Weights of a small GPT-style language model, trained from scratch on English Wikipedia.
Training: a variant of Adam for these matrices, 463M tokens, 6184 steps.
MLP neurons of a small language model. Each row is named by its layer, matrix (gate and up: input weights) and neuron, and shows model dimensions 576-639. Each number is 200 + 20 x the weight over its row's rms, rounded and kept within 0 to 999. A neuron's up and down rows have the sign that makes its largest values positive.
After each neuron's rows, "fires in" lists the words (lower case) most often at its 100 highest values on Wikipedia text that the model never trained on. A number after a token or word is its count.

L2.gate1435,184,185,195,224,202,214,195,196,167,200,212,217,219,165,204,196,234,197,235,211,226,206,188,218,182,212,172,208,208,209,189,186,201,203,210,158,205,168,205,212,239,178,200,184,200,168,211,208,226,204,198,204,217,211,193,209,203,202,217,201,163,202,123,209
L2.up1435,216,170,195,217,204,198,174,179,188,201,226,215,218,195,220,208,205,207,195,214,212,198,199,210,187,205,181,220,200,200,201,198,179,200,198,226,218,162,193,179,217,180,219,141,215,193,231,208,199,204,166,202,224,221,223,215,229,196,175,195,187,214,175,204
fires in: "the" 42, "at" 8, "hotel" 5, "and" 5, "city" 4

L2.gate652,212,180,201,234,205,241,203,231,194,221,216,196,192,191,187,207,196,217,200,217,177,188,222,212,203,194,218,220,195,209,183,246,206,232,213,183,210,168,183,216,203,175,210,189,197,217,191,211,193,178,199,210,202,211,210,213,237,192,188,184,203,207,212,205
L2.up652,216,199,196,196,203,201,196,213,220,212,211,187,214,166,192,237,215,192,206,229,234,217,195,175,170,191,181,191,189,214,217,183,198,236,228,196,215,181,202,210,193,157,163,201,199,200,195,182,177,150,220,176,212,185,219,194,207,188,183,212,219,219,204,201
fires in: "the" 46, "assurance" 4, "deportivo" 4

L4.gate491,181,246,222,173,190,194,192,208,223,198,213,190,208,203,179,164,213,220,214,230,171,166,219,190,201,208,170,190,166,232,166,198,200,190,163,219,175,212,218,215,214,213,245,218,205,192,192,212,199,195,153,206,191,195,215,206,167,176,225,203,160,193,211,233
L4.up491,208,223,192,159,223,186,193,196,212,189,243,181,174,180,228,166,216,214,218,214,208,164,218,193,190,180,227,198,202,227,216,165,191,214,201,219,224,207,233,161,226,198,215,211,206,213,225,209,245,232,167,201,201,187,200,194,198,210,177,185,188,193,199,223
fires in: "1" 36, "r" 7, "each" 7, "2" 5, "e" 4, "one" 4

L2.gate362,172,208,191,232,196,204,220,226,202,208,213,203,227,206,205,211,194,178,211,194,203,209,171,178,193,194,182,208,194,217,201,220,214,208,206,162,182,189,230,206,186,169,194,189,202,169,188,226,210,188,173,196,176,233,218,224,203,207,207,193,192,183,175,197
L2.up362,248,222,183,194,214,207,210,192,197,187,208,211,186,174,191,211,195,199,217,200,185,183,203,209,195,203,189,183,223,201,180,210,199,221,210,226,229,213,212,198,216,195,215,231,200,206,177,197,218,236,197,187,205,170,199,196,190,190,185,178,162,205,182,226
fires in: "0" 36, "2" 9, "1" 9, "seasons" 6

L2.gate774,185,210,204,209,236,218,225,191,204,187,218,195,200,215,210,187,225,209,213,216,178,227,182,204,211,178,200,196,242,185,208,205,188,197,233,206,178,179,168,225,202,156,188,177,183,209,188,184,204,237,216,200,203,190,194,222,179,162,166,186,166,200,170,220
L2.up774,218,236,172,211,216,207,219,174,167,171,195,198,205,203,245,189,180,204,226,202,196,224,170,187,213,178,198,204,291,176,203,203,193,187,221,186,196,178,188,198,186,211,185,203,131,201,206,179,207,233,216,190,215,183,234,212,190,184,159,188,203,197,182,249
fires in: "a" 52

L2.gate916,173,215,187,184,170,206,176,200,187,186,231,167,198,215,187,193,178,196,225,195,208,158,189,199,191,183,202,233,223,221,171,203,213,202,239,207,218,200,199,184,178,226,231,164,184,244,207,210,188,182,249,193,194,202,214,202,175,224,210,232,222,224,191,206
L2.up916,225,204,194,154,204,200,217,198,207,196,200,168,191,191,208,186,207,235,214,203,236,180,203,189,171,197,224,196,197,175,221,176,202,177,190,194,207,180,221,182,208,205,222,176,232,195,237,181,204,179,203,209,244,228,245,180,169,210,197,191,190,242,230,197
fires in: "it" 84, "they" 14

L2.gate301,210,198,205,158,196,202,249,209,178,200,203,175,238,213,205,194,175,212,216,187,220,199,201,234,215,199,174,232,251,180,195,206,186,190,181,165,191,170,188,224,199,191,251,197,199,208,218,172,192,239,186,219,203,180,216,210,187,218,199,159,156,189,184,193
L2.up301,213,193,213,194,175,178,218,203,189,194,179,177,231,189,219,192,197,206,207,180,199,217,174,235,189,211,210,207,254,187,200,203,192,209,196,155,220,181,196,208,211,203,188,203,167,210,217,189,182,242,176,193,198,189,216,207,180,231,198,170,154,197,179,200
fires in: "a" 37, "mega" 5, "ostracod" 5, "lajoie" 5

L3.gate227,227,138,189,193,194,163,190,199,190,215,228,177,198,190,185,198,187,210,208,231,196,173,206,195,208,201,224,213,206,187,221,181,229,224,207,193,206,192,221,210,201,214,235,228,220,197,199,174,210,148,194,229,218,209,187,257,189,211,212,169,172,228,189,179
L3.up227,212,161,173,162,225,202,173,230,208,173,208,193,212,208,182,176,188,214,218,223,225,158,199,209,200,158,183,231,183,233,212,198,212,189,164,220,218,211,235,188,218,210,201,190,203,208,199,160,210,212,163,220,244,176,200,227,174,188,189,237,214,208,218,199
fires in: "to" 35, "should" 16, "will" 13, "would" 10, "can" 6, "might" 5

L2.gate141,199,199,174,178,201,219,206,185,191,218,223,187,226,220,201,189,190,233,190,235,171,198,181,206,214,201,227,210,220,175,191,209,202,193,210,177,219,205,202,237,195,172,204,213,215,227,180,193,198,213,199,211,196,198,203,241,220,184,197,174,172,224,197,245
L2.up141,228,160,155,215,201,190,174,228,197,172,226,184,221,198,214,184,190,213,227,226,209,150,202,190,208,172,208,183,202,213,189,176,186,218,203,207,225,199,221,186,225,207,222,184,207,214,219,177,223,205,222,225,230,217,229,192,199,207,210,184,171,204,238,213
fires in: "did" 21, "should" 15, "can" 15, "do" 13, "may" 8, "might" 7

L2.gate660,202,195,189,215,199,176,213,180,180,181,214,192,228,229,235,187,186,210,229,183,217,225,185,217,207,162,205,218,185,196,206,213,210,196,200,222,202,176,205,171,172,204,250,200,160,195,203,226,209,204,213,184,203,206,211,193,268,207,197,167,180,205,231,181
L2.up660,180,186,192,209,220,218,196,215,205,177,214,181,226,205,207,188,220,211,236,206,178,183,204,225,205,179,207,179,228,202,181,159,202,200,177,222,194,205,198,204,201,216,207,225,217,192,227,199,196,186,209,221,205,213,210,163,160,152,186,184,161,204,193,183
fires in: "he" 69, "she" 16, "they" 15